{"n_layer": 12, "d_model": 896, "n_head": 7, "n_kv_head": 7, "head_dim": 128, "d_mlp": 2368, "vocab_size": 8192, "activation": "swiglu", "norm": "rmsnorm", "norm_place": "pre", "norm_eps": 1e-06, "positions": "rope", "rope_base": 10000.0, "rope_fraction": 1.0, "qk_norm": false, "attn_scale": 0.0884, "bias": "none", "tie_embeddings": false, "parallel_block": false, "init": "trunc", "init_std_qkv": 0.0215, "init_std_o": 0.0, "init_std_up": 0.0215, "init_std_down": 0.0, "init_mimetic": 0.5, "optimizer": "muon_variant", "lr": 0.00938, "lr_mult_o": 2.0, "beta1": 0.95, "lr_head": 0.00198, "warmup_steps": 200, "schedule": "wsd", "decay_fraction": 0.66, "decay_shape": "linear", "final_lr_fraction": 0.1, "batch_tokens": 131072, "seq_len": 384, "doc_mask": true, "train_tokens": 900600000, "steps": 6872, "dataset": "wikipedia_en"}
MLP neurons of a small language model. Each row is named by its layer, matrix (gate and up: input weights) and neuron, and shows model dimensions 640-831. Each number is 128 + 32 x the weight over its row's rms, rounded and kept within 0 to 255. Numbers have three digits each. A neuron's up and down rows have the sign that makes its largest values positive.
After each neuron's rows, "fires on" lists the tokens most often at its 100 highest values on Wikipedia text that the model never trained on.

L7.gate716:165172057178126095109151148133106153140105106189064169135122061111132122116168145157111152153133079120154133167175125128095162096201185086089116133187122157130147154132131141106099124121096112144152128115129081103077079138142077111087093150102108163130083067161130075112126134093077133151085102133170151092153134154157135159201118144094222082132114140225136102145166121173135107146146123104087179122135105084108168092113074149122169144124149150120111128120084138137124127115167126069091120107156124045085123112161090118125116126119129147114116131129102139093030159106090175120
L7.up716:125114182164118160157145161090136078184119144163104111154138157137140129120081148109093125119105131184100131176154126127181168167111128138106114172161145110178135147101184165119126142113142059153104142144119150174130174138053153126103070098088105162139101106143140120119089129120108139119098080101186121129122115117166196127168132107172093179130034129110163125158135133184151082147121178116133160074127145095114143123095143125158087107103118151146119150159119094048114151158126116119109113193141109089077122135137101131147136118080139133121111154103124115127105043104150100085
fires on: "=", " ="

L9.gate1479:020074137156132146150155118129066202137109125147123105112146089110168112088122160105150119173106077127166157088107138139113126128158134178166086123112131153103120124093130142102087120169082080130121130098117152154176142147128119107158108077159107141100132126190090136153143109163130138128171155169087152161092126081163121141149111162153188145108168099123146141121116129152117079170100122057187088154104162080161090147150155132119133158094108154128131144081095132086149120143101157147088106184036126130090139099131184147107091158157116120069082116084103163134103081188156077142
L9.up1479:131113190155142070139122088134178096149159132089195087093129046118114139135164139133137105097108147184122147117189145091110142127091137130141143133092129125112111094093163167167132097152137085130111119145157078135140085179160085151105153094157107149173120099113122062148151117112157116119132140123163145128127068166113078124139159097104120144155146055125091185109134079142134141109083145138089163191153141145188166151197085049106148132071161156090124094128135144169135136094171142117097172110147122104116171097190170096117166120162105144123118162145134182141088102081153095149
fires on: "\n\n", "\n", " |", " 1", "1", "|"

L9.gate1787:153203143134074116144137094176163141107123174131142143182120142129167071124102246137093158103129170147091078108142134091122116132165129117134111113180123153113125128167135103111163191098120064077122120135147067162087140115156062112137164111154108095122202109101131086145090109077146153073092130117099156117156101146146119159095092175141152138125173155156162144113092143071091147160082162133117103126134109147167125145163133122133110167111160223112125136133146083126135154103074075168107193101061107171183092148145162136168150171197152125104143118140138118096204104141136100127
L9.up1787:146128101175068074107150099113102132098113157149146071122129108133117159136081138163119135191177160107073160103148147120106158079118124123134154112151173116151072143143151132128166149062136131131135154102102138084120135141098194097182130179159106187125178133142113109129154091084135185033144144138079138192094104139072164120109144168126169111087099107140105144146094148097223151146199157103148105106123097081116136109152135104141158135046061132207154127156152148100127115214159157155071171152148139189144121198121102124086117113074125117081162103132140075162120131108090128118
fires on: "|", "-", "de"

L7.gate497:072158145110122104131116111139110118162113058106157142101134098125152110154130140166126095137121096107159144104124082190086131142128141115164169073154135109150174101177131178152120139139093108117122128182147189131075109132115168131158126122090094188130121147152161173122107137109167113108099172117108179123102098092102124094072158178163087113137129166105121120106105125141113145145188175097117144068184081170070151153155072109122129128153186167146083092117151134096105149131130090139113077132172163135182110175138106141130127138122186125063077089094171104140128131148148094094
L7.up497:125120131136074105116123123099126122142095142149103139132115179172112108129147158108142156150127146143112129163068103108173085125127164112140126070153126120124166114096088078129182156188169051111084124152112194138127097133168136166168127143162153128143160113121157099133076117186070130114166135073185105096133103178117122157173107071143102153114066086084110084140141143127142080168153103104180162143149166195146094174217131105079102183097113129100130158116168157110068147115145159120147130180114090116137130153128167110148133144135160108133111155093112168115224093132184163164
fires on: " and", " •", ","

L7.gate1026:157157107108112123142101136147188057102130179095097097155118084119163144124118157123227124081167155157179126154158143063141082175136171090098153213146132124134140142171151198189123131120137132110118099120112074105097100151128066106177088144083122087128119111143143177196105108078164138089100075096105158136192154118160155068132155128126146122143176130132168156122092115184126115072141118108112145183018111127155146182159158145134102117199126134106157076111171134111134072165184088162075136139130108145116143120134072104107166129131137136095106090128166153111149150152109112173
L7.up1026:138141107171120104124136134102151103112126175134133074156136173066151145146126151143123123097138138135126103113172169137102102100123078107076187143098099136142127073212125147143123098127113155134169121111212108043154096156101143113132143134088095102127142127090166089149088100131171130159076117155160112165201131149116120109125143144132073091104093161058067171083150075124133113082143176142100109116104132108074138126113148077171124142086197139111126155131132133044173137114165160235105093118162134076124099151109103147098161154146156108122127068142094152122144165153158119090
fires on: "-"

L9.gate558:098088067127064126110087153146098192137146120110155196110142113096068117166141182149131132116147108095173133127159155104106095156100164167048108102082116107132109110129120108211130176149155090123147101111077173139131091098144132163176153131185126118093109114142064153076179150095123145160125144111153164106091170144082081125182098167151215160107127157110160086119110133116115099168144072127135172171133168130102137153123164123123129135124078090092167147166043072066114056143137117125125148169015043117154124110111146131137102091199105164133123173102145129155135169169122075100
L9.up558:158120137141133092142125096122056191200142132107093118106071166102080131100159143129085087200094078123139130081121121099114196159138161113134160113123089087198134168085116044191107148086188110132159146124162160133144107161100130161116119114127164168126103157108108142145151122160162190150177098148139157131133104065144147155127129171127129134126137142148082172168138136104092096093107101186121107109133120116089132054128149143143170124101129111109161076165113094177151122138103122089133149137099148104189163172144101081097101132143106131106094102077135117146115132113067087093
fires on: " |", " (", " comp", "6", " S"

L9.gate672:144129075146123172138146100157121090129159100111134148153107151134135055115087059165103191123187136144128130094150161094102200128124088168163108090144130144164125157108137133214165089118133104131168087100088150129160148156052151115163148132107097080120128162165112153168096128145129138079085157149137075104175136117133082115124100157136113182161182146149096137159148124090131109111125140104112131151161077111088122122114106127150115160095100122086123109149117107127141075200178145129102164125104120163086126113169140195109183122138067167066130091132069068077122138133129114086
L9.up672:135174095133065103208138127123181141198155093102112098121120117108156070154146143131081142138180130119107118071163096125127113158106151119085146098122119075112050144157080161142098148144047153146159118107099138067111083200093116160137142171127120064169159122101095072151080148130112197099138051114118122174078148148130156079156177169139163088128138137137142115102107039145141096119117118138133051137140150075050118145135144149124122113173087180113130119097129117093130156109090092113123057121145116113103137096097114163135105136148123099078109136131083064119133125120142185130
fires on: " on", "-"

L7.gate164:124142162120065131091126165140111144136179167141168047142121142099100183173151104114170166165109109073097124084126059109139169142152145062100137119113142114147112117123089124106137105121094127113215157120141142139130100059136195157100128172057122134202107129109170146182095120136112126099143121124152189194109132108149087140114078177168100147111122159155085135142112126170131137146159113139108115119110142139125171092106186132142125122153151153097094129175170065152147147148119157157144116119140123106172115125119132162090098159136075100133158120169192139078114212205122114146
L7.up164:158143151146154131156152093123168124105107095141096117080116159184117107127131126148160145173129132184080129148071155114157098168121120119162147099164175115111103125116111136115053177130124128101149171153107112133149130123129197178125056123149089070110109099134177153121170122198138109107123111079140117053081078096043117107104091120102123160137103174111121144090135211098118143171101074090109088107128142114149124154144123120150135152136144146115131156123079186070085149123193088113163151167119073107138139169161105168162051137101129104123145106156120156131133122128142157177
fires on: " and", ",", " &", "'"

L7.gate1897:144086085185154128119119107140099120158131056120114135116151161131128073090100147136167149092160138118168106116107167102131145133167085094159104096185142123106116126119133085105144138184117146147134103103160114113137106108160072097106147153156186120108124165141089120128154124128146163160091157155130130128139162105214152158125117134083158089096094116158100081150125113113105150132145126132134134110116142146129163120053098227067090141073126131165075140156078159146112095111112088110157172166154138130181147064076141166122067139075124063152121085046175111149105135078110136149
L7.up1897:099172138116172134135083105104111073159140145142074113144179120115109081135124126076127091133104165118165128152129110107149124132090127142124128138134097137146099089102142126113166141182180165144103146095160110138123125131123086129118089147129106148148154060141160131113138167128104087178120088112156139170121130134155120110119086124117101133160193129146097124133157179114128149154119157084135107117178119170130179087057164112167053156080171056127116099101151112176157145093159176179117128168151119153077106147097133037156127132144147139125075133173143163167108155079178126172
fires on: "=", " on", " in"

L7.gate1552:140124089183092117147105141121198157157103112169120120122136141107127135134116134115103134119200140167126131114097130127108076187194119114119143153100119169160167127118047135123152180097144102155114151119134130165106114106140146116169126109185109118078153203101100117070124097145139112090158104119141114056074143123135126154125141159183135132146182180175161109175114086144114125094163134123239184165114131128179159150135059104164136122114144117109110153138179124066046130134088155144132097191075119110115069148088161094162098149083125132130201117084119151092113119064100116089
L7.up1552:128143158215123123130137154093069113127116082103176143166123130134082166114109183102150135110154076191160102108141128165118126225106179094116170177159131198173157111107129188119143102083126155141143097088128131128130097088087104095084208142111163054055122187116048095170107137137091076126150091175054109118142135138147113159115108103148098142117084139172121164189133083136052135164083139160184132109163149120111118110108093131145167148180127089177117137074130123091063128223087118089092069110132125097207176085182197157116084130153138068129123151169131124076069131142134187119
fires on: ")", ".", ",", "\"", " |"

L7.gate9:165095133141143140156107155102147088115098099127091086086143127071193119129104055074151098120140104179175155137116195078092105096125086158125199097154090150121127229136139121143073098130106086132164131116121110140157145126107122151147095152158118122109127119140113089103120162152120111133147075131181133142116087116141121135156121113167125147129161143137101070126110070120081033070059115122160118155108145156123131077139183165174000144155180120101143114141074081151140108159121101092140165153081134123118142148117151188182155119104093130120159115081074094129112146132089112097
L7.up9:117137162098145125090157118111108133145162091110119138141111125138091155069104129124053096110181127211084152089119170106150140123090121147141051118107110134167124133091093076152155116109148107128081080113160122159180042126116153144143163114138121095101076114126086061135124055087110077132061159108161117136120141109111152198131200148122119105135113119164100174178101087146098076126167104098122123128145102142143129102089150155125114108064168089131146093169141082155093097132155145126129073154167155111136148118135092106124101151204186136097159043117146126116097107130155118146
fires on: " |", " not"

L9.gate149:174162093078130137140192159109187092150141080106130102167124128098127101179167061125178051164115099174110159064156090084074125085167114129127103111186100166178138216070117156158131136123111103160129118087154132135175163152123122110099107085179223141135112155116135092111164120097115071158122129136114097145108152131170138120135113189133125156139099114124110070111095123130130149137118153121089103169068159083144093127159152082126141152117103106104090121116132151154119073109104119077164143126194166125095162080119113098235111102143116100079165149138123091171179106149053087100
L9.up149:101100162149109124106149175116161176082126151164079126158116113152077105083149082063106137146093124205166163148168057094114133116133102104107128171145095164143188122122097112156156165144151176127098208146145072128134071146081102123126162116159117138109156127143111142150066108127183070121142092144133107112131097188175084131161092113060179142197168105109184126172068105132123094083187130128121140152131121128107141161148127114072123110138131150124151140104157122104181083169103106117129140151111196127171137191120125099095140076151169135137109117094144104131153151124036140170
fires on: " |", " 1", ":", "|", " L"

L7.gate587:119163073124149140147109084151110112127109137167157063157103103104087135114188128116135101108148127158156134067082175127174179079126130121114154109081138156139104146133052110114151118107114127116152137086103101085124045153136184116088102173125136111116114122146099119159097114145151123214171145118125127152149119154215143120154106162203059135162133113115162138144098185081096127164058068127121145185135126136106100115129185106152104161130123171134092040102124077121176194145107145059170139121094175097206167138121144171135175139124092120137083170134114128070116171150101122077
L7.up587:132104083134180125165117134119119094149098146083039042133090134113124118166127121133122154161116175122174100125120122139138198105080140168105137129138181136119132108159159180096103145187117153139121132095149103134161151110152164163121120148094089130164101128176178143146136071053138144149139108146169146162105124161180185144159091085127088142200092115134134153102182154158144085130134152120161185158111097133083104196163089082158114062151136139114116221192127108118160083176182114168169121128226145082147165108147116168114155171127193134164103165108115137135090086124151135084
fires on: "=", " ab", " =", " disapp", " known", "cc"

L7.gate1111:103167129143163109092130158099185143111129100081119136112112142111109185150113163095078116136117186128110066150089140128108148126108133177140052093126155086103128135088096104093159144120135141116189107122157087134153124096172129186122124076097160112124085115181186141155132140200211109118168122181112134106147095100104140103133117136118140159135115144097122126111114145099139108169127138156106135132165125174133146155155065083096128123054127142129125143070135151089136177056152056150173109167144176099111125134077091171195093127131133147119139158089149124167162152099114184199
L7.up1111:132119125112109128109105178091073097047058114191126108112196109126135114159122099112071181141130094066170107152139112144116124160163181144197137163115099107086181131115126111121122081167174153135166144146137154185068061117116157069156104145117151108136179178162137117138128066143151131100138146116125146119133150139130128163190075082138133159143128142101114135153160172080108135126153178108157147117116119152113100191173097150112113198090118094177153148098136106071101175097149117164163103138131079147112142070150128123143122177107181099049086120160201100174208090128106112192
fires on: ",", "'", ";", ")", " games"

L7.gate1823:145192089115100196141154146112160080120135142146133056141107135105121133095099187139125059172111097114182147047129108128136138076123088158133168087131126144129171136165119134096143104146113111084107134136085134064152168072083068167155128142120088050113119115137108118094123122136067143076087131096170164091151140124144133112132062124112115143153077146118120086123175126099166156091147161121108130145040095153172178102101122135199155057094113165078136101157096165128125100096143121121174105170121133111120124107121092146145146197102103151111129112139098122142150178124100117132
L7.up1823:179087104118078074102141133106151084110135125103149093156170158097098138128095101081130138046145144132144136075183136188083110113144062110123139148135117083109105126117122103143135096067105132118198132101112166104107132143106098066128131169079053157131114148099085139159126095102127126125133124102166101087106145058101112140176135164073093175078143104107068138156168195112122162081192101064110179113071106180130148102142072104158122131110118154117102122146085141100116141071086119123174125129093127148124106116114075099113140179097110120151129084165104166168073120141153113124
fires on: "-"